MLP neurons of a small language model. Each row is named by its layer, matrix (down: output weights) and neuron, and shows model dimensions 192-255. Each number is 200 + 30 x the weight over its row's rms, rounded and kept within 0 to 999. A neuron's up and down rows have the sign that makes its largest values positive.
A block is one neuron, or neurons of one layer that tend to fire together. After each block is what it responds to, as a language model described it from the Wikipedia text at the highest values.

L4.down1772,267,189,193,190,167,164,146,172,246,202,181,240,213,205,166,158,216,188,284,215,206,195,175,232,208,180,256,184,204,187,221,216,251,198,253,172,226,207,167,207,210,232,263,174,220,202,197,128,224,226,236,205,197,217,218,211,209,266,181,211,196,196,182,215
Description: Comma after noun phrase. Commas (sometimes opening parentheses or dashes) right after a noun phrase, opening an appositive or aside, such as "Wes McKinney, creator", "Dean Street station, which", "ashraf, including".

L3.down373,188,222,221,213,172,233,216,189,180,172,206,161,280,246,178,197,198,197,198,193,280,194,179,145,171,219,209,166,194,206,179,215,211,210,213,200,199,184,273,266,191,196,226,158,215,192,195,171,201,211,229,219,218,223,173,212,199,156,201,230,205,210,171,173
L3.down1434,173,159,173,216,232,164,205,220,248,256,231,160,170,247,193,258,217,199,239,180,176,199,215,198,211,192,232,227,197,186,211,171,175,185,230,146,176,191,163,236,189,222,229,195,211,155,229,217,208,228,216,191,249,241,184,190,199,203,169,195,210,199,239,173
L3.down2126,225,199,168,220,192,201,207,206,183,195,210,202,229,249,227,176,250,196,200,183,171,224,154,177,258,183,223,201,163,170,180,272,204,149,239,169,240,181,187,210,233,191,178,210,212,250,215,246,215,161,172,194,233,215,213,203,172,222,171,218,241,225,228,177
L3.down2216,259,221,172,247,217,216,189,195,217,234,217,211,206,195,263,198,244,209,163,203,222,201,120,215,245,237,217,254,199,191,158,211,199,207,158,178,188,189,167,205,237,176,235,185,198,195,209,174,196,183,149,188,189,158,126,232,196,183,204,212,214,267,176,208
Description: Clause-ending commas. Commas closing an introductory phrase or clause before the main clause, e.g. "Beyond the basics,", "Naturally,", "Designed to operate…,".

L3.down263,216,177,229,173,234,170,227,203,168,205,213,198,192,202,217,221,215,239,219,204,183,165,229,210,165,99,189,207,165,232,185,213,196,196,202,222,150,183,153,179,175,232,134,179,216,124,170,200,190,246,228,203,205,210,248,167,243,222,171,223,177,149,198,177
L3.down642,212,175,200,168,222,173,212,189,201,262,220,199,243,195,177,172,198,218,197,227,242,160,208,199,222,183,187,173,151,222,256,213,168,270,231,239,158,211,136,191,178,206,191,144,225,179,183,244,222,279,188,159,197,139,226,166,205,214,258,240,177,221,220,239
L3.down948,202,216,179,161,204,211,192,201,179,215,187,222,184,227,245,197,168,193,222,223,175,221,221,186,183,197,238,185,167,164,234,169,241,181,254,184,238,234,143,200,177,243,166,193,210,234,209,219,229,215,226,174,168,190,176,214,186,233,173,131,201,181,174,219
L3.down2874,194,214,155,166,234,208,235,179,178,242,222,237,149,174,209,219,201,237,265,247,188,173,192,180,214,145,258,170,147,202,224,194,223,194,192,228,232,204,217,177,201,189,178,234,237,175,168,266,144,183,190,248,249,164,200,166,180,243,197,210,145,183,201,166
Description: Section heading endings. Closing == or === markers of Wikipedia section headings (== History ==, ===Heats===), plus line breaks ending paragraphs or title lines.

L5.down325,176,203,179,255,221,205,197,172,259,180,205,173,213,191,210,197,190,247,186,183,190,195,186,209,176,201,224,185,218,185,201,223,186,222,195,228,194,176,172,245,216,252,182,180,173,185,200,200,199,181,205,226,200,180,271,220,189,204,192,188,205,178,203,210
L5.down421,196,149,222,235,184,214,235,189,241,255,249,158,175,257,225,175,213,175,174,219,165,129,191,176,180,210,201,174,218,195,139,186,225,202,204,186,182,222,172,197,221,164,180,189,133,180,224,254,192,161,188,192,204,152,241,166,207,185,215,177,259,224,236,206
L5.down584,202,171,236,226,155,149,234,222,225,253,249,224,158,252,193,183,250,214,172,215,208,149,196,254,195,201,230,258,186,214,161,214,189,166,183,217,213,202,197,200,175,192,267,165,187,249,213,199,216,208,157,222,182,242,186,198,167,160,187,193,207,208,201,296
L5.down715,272,179,213,186,245,160,236,140,200,203,219,233,186,197,254,216,211,185,216,226,185,168,153,210,212,177,265,171,200,218,148,186,173,198,171,162,164,181,229,146,241,167,162,193,177,244,212,220,214,228,204,218,240,223,203,291,209,209,178,183,191,197,219,169
L5.down1012,232,211,230,186,213,205,211,217,222,211,205,224,180,185,232,191,213,192,185,264,297,181,221,239,192,258,199,210,216,180,246,235,198,205,135,245,185,122,174,172,206,240,243,187,217,193,177,145,198,190,203,204,194,171,169,265,230,201,261,196,187,138,186,185
L5.down1014,204,276,163,208,255,171,215,213,204,223,220,186,187,167,205,157,241,179,178,166,159,237,174,200,182,182,228,235,234,201,183,191,209,158,179,232,185,211,188,209,218,215,178,221,218,202,171,179,166,236,184,169,259,178,178,183,159,159,224,211,244,202,238,219
L5.down1152,203,195,235,174,199,181,175,164,232,229,211,187,154,204,258,221,293,222,177,215,230,185,192,190,224,173,225,239,211,213,188,181,193,148,191,213,185,225,198,223,208,244,184,258,202,244,245,224,230,140,211,227,186,225,249,181,179,171,162,186,259,190,204,192
L5.down1279,210,233,199,164,205,199,193,231,172,186,218,188,279,193,208,221,226,203,246,196,227,218,206,149,197,155,262,211,142,238,172,245,213,197,199,240,177,205,198,159,177,204,207,139,151,154,143,224,230,201,225,223,198,167,179,186,233,199,214,185,144,183,218,194
L5.down1702,214,166,241,219,267,196,221,186,242,265,162,218,191,220,221,226,209,178,229,184,204,273,167,191,224,139,231,172,190,228,189,161,210,196,227,167,164,190,174,213,212,181,135,158,191,239,267,211,161,165,223,194,191,173,224,177,142,183,169,219,218,186,230,202
L5.down1866,214,169,109,244,188,199,222,254,173,197,195,176,226,227,166,207,166,280,221,197,170,175,197,190,181,168,194,178,207,211,209,210,142,173,200,190,178,180,220,205,249,164,168,226,217,226,163,211,188,221,260,171,228,193,141,162,198,254,271,174,229,188,205,235
L5.down1977,161,166,180,178,217,196,215,230,227,236,211,234,178,243,179,196,213,279,189,134,162,217,210,219,199,179,217,229,211,184,156,231,238,211,155,151,136,209,219,238,208,175,194,140,188,206,177,185,181,151,230,205,246,241,165,209,217,196,169,236,192,235,201,198
L5.down2100,178,200,249,173,196,211,187,226,208,206,182,211,201,222,211,163,181,228,231,196,203,198,206,166,184,196,165,152,160,227,195,214,205,143,171,215,237,238,172,217,204,221,146,196,175,267,203,171,224,202,180,213,164,246,201,188,196,216,177,170,190,178,198,254
L5.down2109,170,218,146,210,191,152,193,121,150,183,187,226,219,176,196,197,240,244,189,190,169,233,165,132,178,190,175,178,230,193,223,199,197,213,206,179,218,246,242,226,271,184,175,201,182,210,206,201,216,172,175,205,163,157,200,196,188,205,199,227,213,197,203,196
L5.down2274,216,160,207,243,116,172,221,229,224,176,216,184,213,239,186,157,179,161,223,238,204,191,283,176,138,249,214,190,205,169,249,198,180,216,213,190,202,197,143,206,122,184,206,218,221,190,243,202,214,201,152,175,201,251,167,218,227,247,159,273,179,248,200,201
L5.down2467,190,167,199,206,209,213,212,227,183,190,195,191,172,150,172,234,208,210,218,195,144,173,199,197,168,187,168,220,191,211,191,143,221,175,166,231,167,155,167,201,233,209,211,173,275,174,203,264,195,152,217,200,188,236,212,177,211,170,237,206,219,157,153,172
L5.down2931,168,212,196,162,204,196,191,242,243,215,197,211,212,247,231,170,182,229,206,218,231,193,247,188,195,212,160,202,181,149,240,215,209,166,207,162,183,195,141,244,230,219,212,179,255,203,200,193,157,204,207,180,198,185,184,203,164,168,199,198,196,208,171,207
Description: Place-name connectors. Commas and "of"/"in" that join a place to its larger region, as in Clark County, Nevada; state of California; rock music in Romania; also digits and pipes in stat tables.

L5.down216,200,181,226,258,150,191,163,207,173,205,236,207,237,175,190,212,155,190,201,233,232,222,164,232,198,202,208,227,216,132,184,183,222,224,180,187,194,185,233,232,186,211,211,182,272,241,199,146,166,213,193,225,233,207,114,210,178,146,176,207,194,228,202,188
L5.down515,218,201,224,168,159,219,216,168,215,192,173,198,177,257,191,152,168,181,199,213,239,200,211,202,210,189,240,204,203,198,202,216,261,234,152,227,186,229,169,210,246,182,210,186,211,174,195,167,213,194,198,226,201,161,185,225,172,231,221,136,201,198,193,232
L5.down559,194,183,195,219,209,216,166,205,196,208,243,177,168,164,225,172,211,170,213,200,204,172,219,214,217,222,196,213,161,179,205,200,171,196,201,200,212,176,215,202,195,191,196,212,189,150,242,247,191,162,201,205,169,175,203,191,172,241,149,239,203,195,200,229
L5.down645,259,193,194,193,231,150,172,175,150,241,221,205,214,208,192,239,208,212,221,175,216,214,255,247,206,168,186,191,229,207,150,204,153,186,202,173,172,173,224,230,177,210,184,207,161,187,228,197,167,184,217,239,144,234,229,158,220,230,222,206,223,134,171,157
L5.down750,190,199,212,227,168,246,229,194,198,185,207,175,238,182,180,212,244,196,204,198,192,203,225,202,231,201,208,191,208,174,191,155,177,171,180,197,206,151,175,224,205,229,195,219,245,169,150,232,225,156,199,165,211,185,196,223,239,210,224,203,178,234,110,227
L5.down1265,160,160,191,165,193,200,210,223,191,182,174,183,175,183,166,169,237,206,220,208,174,182,229,171,192,220,214,182,155,189,188,158,200,245,172,183,155,215,267,189,177,196,215,197,219,198,198,217,124,201,246,237,193,239,213,216,173,178,152,237,201,200,226,193
L5.down1439,201,183,183,172,153,157,238,213,189,198,188,193,214,193,258,213,183,157,219,185,195,192,227,198,138,218,211,210,237,178,212,180,154,172,251,250,193,184,179,119,203,176,123,219,248,229,233,201,221,170,234,198,182,235,174,272,230,187,163,219,257,232,222,220
L5.down1727,226,133,203,182,188,212,196,213,172,190,177,166,167,160,234,160,198,217,234,201,186,205,245,245,212,169,241,175,224,217,227,173,218,207,230,195,195,213,205,193,220,147,237,170,326,203,176,172,176,179,163,173,161,207,204,180,233,210,145,199,202,195,248,198
L5.down2097,188,239,242,223,167,227,145,198,210,210,225,160,188,194,188,253,175,154,187,149,193,213,210,172,250,237,205,224,180,196,185,261,171,222,180,197,191,198,200,184,201,178,198,169,185,193,200,230,235,183,274,178,203,189,204,198,229,183,189,204,163,201,187,186
L5.down2353,206,227,200,207,182,184,201,209,201,263,206,168,225,207,192,175,119,151,171,227,219,195,196,207,204,183,157,185,152,224,198,200,177,230,187,220,195,191,176,182,174,193,227,188,162,248,254,146,197,202,246,200,257,205,192,189,186,221,198,210,176,177,222,215
L5.down2457,208,172,194,237,177,241,252,212,191,225,182,217,179,186,229,172,177,192,221,219,160,215,223,159,211,214,190,207,172,218,233,176,225,165,171,163,144,201,258,196,205,170,180,161,187,204,220,196,188,180,175,194,285,142,217,186,201,152,190,234,246,170,249,179
L5.down2541,251,212,196,249,205,208,209,212,276,234,235,202,219,143,194,130,186,200,266,198,197,213,194,199,205,238,178,175,193,199,224,196,309,216,166,203,181,204,136,168,186,196,189,164,186,204,216,277,200,185,176,197,203,184,195,191,195,202,149,159,195,170,219,248
L5.down2561,222,210,203,223,165,217,202,195,226,239,225,190,240,223,179,191,215,183,230,164,195,152,238,180,244,203,198,162,215,192,230,190,198,137,205,166,252,144,192,162,188,186,207,177,244,198,235,192,175,162,192,164,173,202,218,208,188,194,130,185,199,239,189,230
L5.down2641,156,182,216,162,182,238,220,172,219,198,205,226,220,166,165,158,198,176,161,216,207,216,195,222,207,178,174,127,149,201,281,156,237,201,216,232,268,260,189,238,210,163,282,224,179,208,227,170,231,210,194,239,213,196,159,216,173,278,186,167,207,214,222,204
L5.down2661,183,197,196,238,217,190,153,237,153,231,187,180,201,235,219,200,183,187,259,165,216,200,152,189,195,192,220,266,156,159,174,220,189,201,191,185,209,210,221,199,150,195,198,193,205,223,188,220,158,261,187,202,203,211,221,234,228,223,225,230,219,139,179,185
L5.down3027,199,219,162,215,234,172,203,206,208,229,262,167,247,204,174,283,167,160,213,187,233,252,217,190,204,168,180,244,229,159,197,184,185,218,184,186,117,203,215,216,216,212,217,243,167,203,170,217,267,180,209,193,199,193,194,215,241,205,194,242,250,196,168,204
Description: Sentence-opening comma break. Commas, and sometimes "the", right after an opening phrase or subject before the main clause, e.g. "Those, inspired", "In his senior year, he", "Produced by Butch Walker, the".

L5.down94,226,192,214,190,178,187,242,215,212,231,182,212,211,229,233,214,229,198,204,213,205,249,184,200,207,118,204,211,192,216,184,210,241,208,211,226,184,230,174,211,177,259,160,191,209,212,146,179,209,232,225,196,251,207,256,214,245,233,176,217,167,201,236,246
L5.down95,186,189,215,259,166,226,210,177,197,171,202,186,254,236,215,212,163,201,210,192,222,195,207,200,245,218,214,198,232,174,166,250,174,160,171,238,244,173,161,216,185,213,171,192,176,207,192,225,160,138,176,184,230,206,183,188,241,216,199,166,212,186,169,284
L5.down267,211,159,188,185,166,237,219,207,191,200,217,163,202,196,147,241,149,225,217,211,140,160,168,173,170,161,206,182,214,180,224,190,149,167,184,171,162,202,143,183,226,159,181,208,206,174,203,166,197,268,214,220,140,176,225,172,196,177,143,197,191,167,203,195
L5.down323,227,171,213,184,197,201,245,175,217,256,246,213,205,205,213,220,268,258,207,201,207,234,232,151,194,174,208,205,215,239,235,198,213,226,219,228,153,197,214,164,185,154,187,142,207,158,174,242,227,193,195,159,225,195,182,191,196,238,171,223,209,217,217,177
L5.down504,171,183,194,217,206,230,201,293,188,145,248,227,230,181,186,202,219,222,231,254,250,237,197,181,189,199,230,217,204,231,198,181,200,172,197,228,213,199,172,177,246,210,211,207,211,170,207,162,137,162,168,174,214,182,202,207,216,201,120,231,201,192,227,219
L5.down906,227,186,204,172,156,239,203,182,218,188,178,192,191,176,254,211,244,207,184,230,191,198,204,208,259,196,208,236,184,249,176,269,233,140,208,245,186,218,222,214,169,187,184,176,249,191,249,173,182,224,227,209,205,265,222,163,234,194,184,163,164,195,236,200
L5.down943,144,175,177,204,229,130,185,202,242,208,144,219,193,200,162,194,202,178,210,228,214,250,205,220,172,231,195,231,192,218,160,182,143,197,171,205,177,243,145,156,220,228,172,228,175,197,223,193,170,227,193,173,161,182,163,165,200,216,188,181,203,225,176,173
L5.down999,202,264,233,209,205,231,193,179,169,164,231,177,167,198,204,217,192,208,192,219,212,243,176,190,189,213,225,206,219,175,209,215,234,233,240,261,141,208,176,233,203,217,228,182,235,174,188,194,154,209,234,169,181,224,254,229,166,205,191,186,204,221,193,165
L5.down1317,217,194,245,168,170,183,210,162,211,245,188,220,219,209,184,281,201,247,189,182,233,162,218,201,129,179,149,200,267,193,185,200,148,190,224,178,162,188,208,210,238,185,216,191,231,203,218,155,140,166,222,209,213,199,211,189,180,187,221,145,242,266,186,196
L5.down1483,211,183,163,172,203,213,174,173,195,190,183,225,144,196,183,242,198,231,237,225,188,135,208,187,221,190,199,218,237,207,220,207,191,133,179,184,153,202,235,150,250,142,240,201,251,174,185,189,190,222,180,152,254,206,231,232,223,243,175,185,214,235,230,203
L5.down1805,243,209,209,176,219,163,188,253,182,185,229,202,215,160,165,211,212,226,184,180,174,142,177,191,190,98,198,175,176,235,204,160,178,167,208,150,173,212,215,187,240,206,121,207,186,155,199,231,207,221,176,158,168,191,180,175,189,225,174,152,161,140,166,159
L5.down2151,230,214,183,226,209,210,218,182,149,217,166,204,167,184,210,211,196,236,199,144,213,221,181,212,180,212,226,242,215,185,183,192,193,206,226,198,226,149,222,198,200,194,203,182,216,172,240,199,229,180,184,187,206,219,235,219,182,177,129,222,243,206,177,224
L5.down2232,158,202,174,195,163,206,206,167,230,205,202,229,166,217,196,292,220,240,215,174,159,170,178,226,152,160,206,193,163,137,189,180,241,232,199,190,130,218,226,209,170,213,187,154,179,181,196,250,168,219,237,251,210,174,161,192,212,197,214,201,206,223,215,279
L5.down2625,185,216,204,170,231,184,187,185,144,141,166,176,151,207,176,219,193,166,223,189,177,218,214,182,199,191,205,216,215,178,161,198,176,219,189,212,182,179,205,198,113,180,157,195,190,129,231,208,157,208,186,191,259,228,223,156,218,190,167,205,186,184,184,165
L5.down3003,198,266,219,191,199,223,204,199,226,250,181,194,188,225,199,221,202,239,221,232,225,189,212,208,147,183,238,232,208,276,221,187,199,230,230,245,149,176,251,232,185,186,221,182,178,208,203,219,240,189,249,231,182,220,188,191,170,195,191,219,211,233,231,202
L5.down3070,213,204,239,185,239,175,170,158,193,230,200,181,184,237,188,208,199,233,205,247,179,228,265,205,180,175,170,276,188,224,188,188,205,173,194,148,196,205,202,191,145,208,215,134,199,166,232,179,218,148,232,214,241,189,147,95,156,195,199,201,187,180,177,197
Description: Section heading ends. Closing == or === markers of Wikipedia section headings, e.g. ==Early life==, ==Statistics==, plus line breaks ending paragraphs or titles.

L4.down1469,215,213,194,169,190,195,242,192,170,212,215,170,157,200,214,196,212,237,207,221,181,172,214,186,190,140,251,207,195,230,199,214,237,223,209,248,181,226,190,187,200,231,176,176,227,156,207,199,188,268,205,222,209,212,281,178,207,245,145,226,189,159,199,210
Description: Heading closers and breaks. Closing = / == / === marks of wiki article titles and section headings, such as == Awards ==, plus line breaks after sentence-ending periods.

L5.down78,176,139,188,235,212,210,169,201,203,201,215,215,175,224,179,199,212,204,137,178,124,175,239,222,254,181,239,235,268,150,240,136,213,181,257,196,223,168,169,254,161,205,206,145,195,259,217,244,180,246,190,202,225,234,165,225,220,147,213,247,206,200,166,256
L5.down255,183,223,208,168,179,175,187,214,129,195,271,171,214,165,205,159,175,183,142,179,214,165,199,190,195,209,198,185,180,210,243,235,198,188,271,197,163,240,189,203,178,175,217,228,277,150,113,202,203,155,196,225,192,195,160,178,187,180,185,223,210,201,199,197
L5.down257,217,131,212,232,210,182,239,148,201,258,185,204,210,198,245,210,204,221,184,243,222,160,191,202,172,154,206,237,208,186,180,195,238,197,155,194,189,179,169,228,238,163,166,177,249,239,210,231,173,208,199,185,177,259,178,204,203,230,156,225,225,203,179,264
L5.down340,234,204,244,133,269,229,180,164,172,218,227,197,214,213,169,189,203,196,169,180,195,162,175,260,252,159,191,210,196,215,201,203,166,226,239,208,182,217,187,235,168,237,181,245,186,206,223,207,190,171,188,212,230,186,228,222,175,185,148,189,196,198,212,202
L5.down614,186,198,203,168,220,210,224,176,190,226,171,198,163,171,222,178,154,236,194,221,181,168,251,200,175,236,167,168,179,213,176,190,227,202,210,205,217,159,185,205,255,119,200,205,177,247,147,229,172,240,162,181,203,259,159,196,205,186,162,202,176,181,197,230
L5.down770,218,165,165,235,192,163,191,217,227,194,171,213,189,220,158,154,247,190,196,196,219,229,177,173,207,278,230,197,184,188,190,129,170,213,185,177,189,203,171,203,202,179,231,230,189,237,197,200,207,248,230,199,184,271,195,168,199,221,223,172,187,225,190,223
L5.down1063,185,215,223,234,177,177,203,224,185,218,205,180,173,157,193,191,206,107,178,189,257,209,181,196,232,168,197,193,252,131,210,218,226,224,202,190,257,207,228,228,137,166,176,161,278,243,183,255,224,209,237,233,188,166,182,218,160,211,174,203,244,170,246,199
L5.down1356,203,199,215,168,184,215,243,215,207,169,219,186,155,225,171,203,207,167,237,151,211,153,204,166,203,191,177,200,234,178,174,214,215,189,214,239,244,182,145,216,191,180,229,162,219,208,236,179,183,186,193,232,185,179,236,146,210,161,171,233,192,225,192,166
L5.down1740,223,192,169,243,229,212,172,173,172,251,178,200,176,193,238,243,244,212,204,240,234,183,210,177,237,190,217,239,208,196,212,148,175,231,212,215,135,198,160,225,181,238,233,189,184,207,184,224,181,219,283,263,267,233,183,204,192,235,186,182,207,212,241,237
L5.down1836,236,203,172,208,198,201,179,217,178,209,217,158,238,155,227,145,206,216,216,144,238,208,213,159,265,212,150,216,145,226,217,207,151,203,197,171,164,223,198,174,269,204,178,200,213,248,181,221,213,116,222,206,198,188,174,239,233,159,240,196,195,138,246,176
L5.down1848,222,210,213,222,198,215,222,193,195,215,214,213,182,173,204,196,169,192,208,143,220,223,196,172,218,247,230,208,189,169,201,180,236,254,201,136,188,232,211,226,156,188,219,243,206,224,228,196,202,162,208,226,279,145,205,181,215,232,186,241,162,232,219,200
L5.down2091,191,200,190,241,130,165,141,219,177,213,175,225,235,168,205,241,165,231,181,238,216,233,238,135,143,222,168,166,206,233,159,169,202,163,213,177,178,214,199,225,222,205,187,205,259,238,180,208,141,157,246,205,193,225,222,175,171,211,226,248,224,209,194,172
L5.down2101,202,192,205,195,208,200,140,180,212,174,227,215,198,281,235,194,170,228,204,163,192,151,239,234,189,179,161,188,190,264,192,182,210,264,218,220,182,177,216,197,188,233,168,257,187,189,204,237,147,110,235,186,224,168,181,244,190,233,186,201,160,164,166,212
L5.down2237,265,190,170,214,209,213,185,194,223,173,167,200,215,149,191,187,200,179,239,258,159,189,153,247,191,184,145,224,213,208,235,213,179,183,204,145,130,194,221,210,230,217,199,206,208,109,208,199,176,156,173,220,145,230,169,202,195,179,187,212,215,234,187,231
L5.down2315,185,226,180,200,179,224,203,157,167,179,215,209,244,203,257,181,217,167,197,161,190,234,228,244,233,223,202,222,242,213,166,177,196,207,176,185,184,207,186,199,215,268,244,253,279,203,209,130,185,225,238,202,159,215,227,140,214,210,168,169,243,178,251,215
L5.down2556,224,212,200,238,230,237,167,175,180,203,223,191,168,186,162,161,152,221,166,164,167,196,222,253,188,182,134,202,222,182,226,230,167,228,210,209,128,215,238,188,244,211,276,229,215,223,185,183,199,230,190,184,213,160,252,239,193,184,183,242,145,177,208,242
Description: Ends of large quantities. The final digit or the word million that closes a large number, as in 1.28 million viewers, 56,088 copies, vote totals in tables; sometimes of after a percentage.

L4.down2516,278,167,232,180,149,212,201,187,203,232,235,214,229,244,215,185,205,210,197,223,189,214,179,188,168,205,175,159,230,205,162,223,212,176,189,156,191,182,186,188,217,162,150,182,199,206,236,238,239,215,193,206,242,197,213,178,183,187,217,155,189,173,232,212
Description: Token after place name. Tokens right after a city or place name, mostly the comma before its state or country, as in Albany, New York and Peoria, IL.

L4.down2739,228,199,208,188,246,171,302,230,193,192,186,170,208,183,161,227,205,254,169,213,177,219,194,250,206,168,170,191,250,228,226,212,236,209,221,185,168,228,173,242,185,211,193,278,209,181,193,243,192,184,164,271,221,210,232,212,212,214,190,210,201,217,208,238
Description: Digits inside table numbers. Final or inner digits of multi-digit numbers and the following pipe separators in Wikipedia tables of statistics and election results, e.g. 3,91|1, 19|8|5.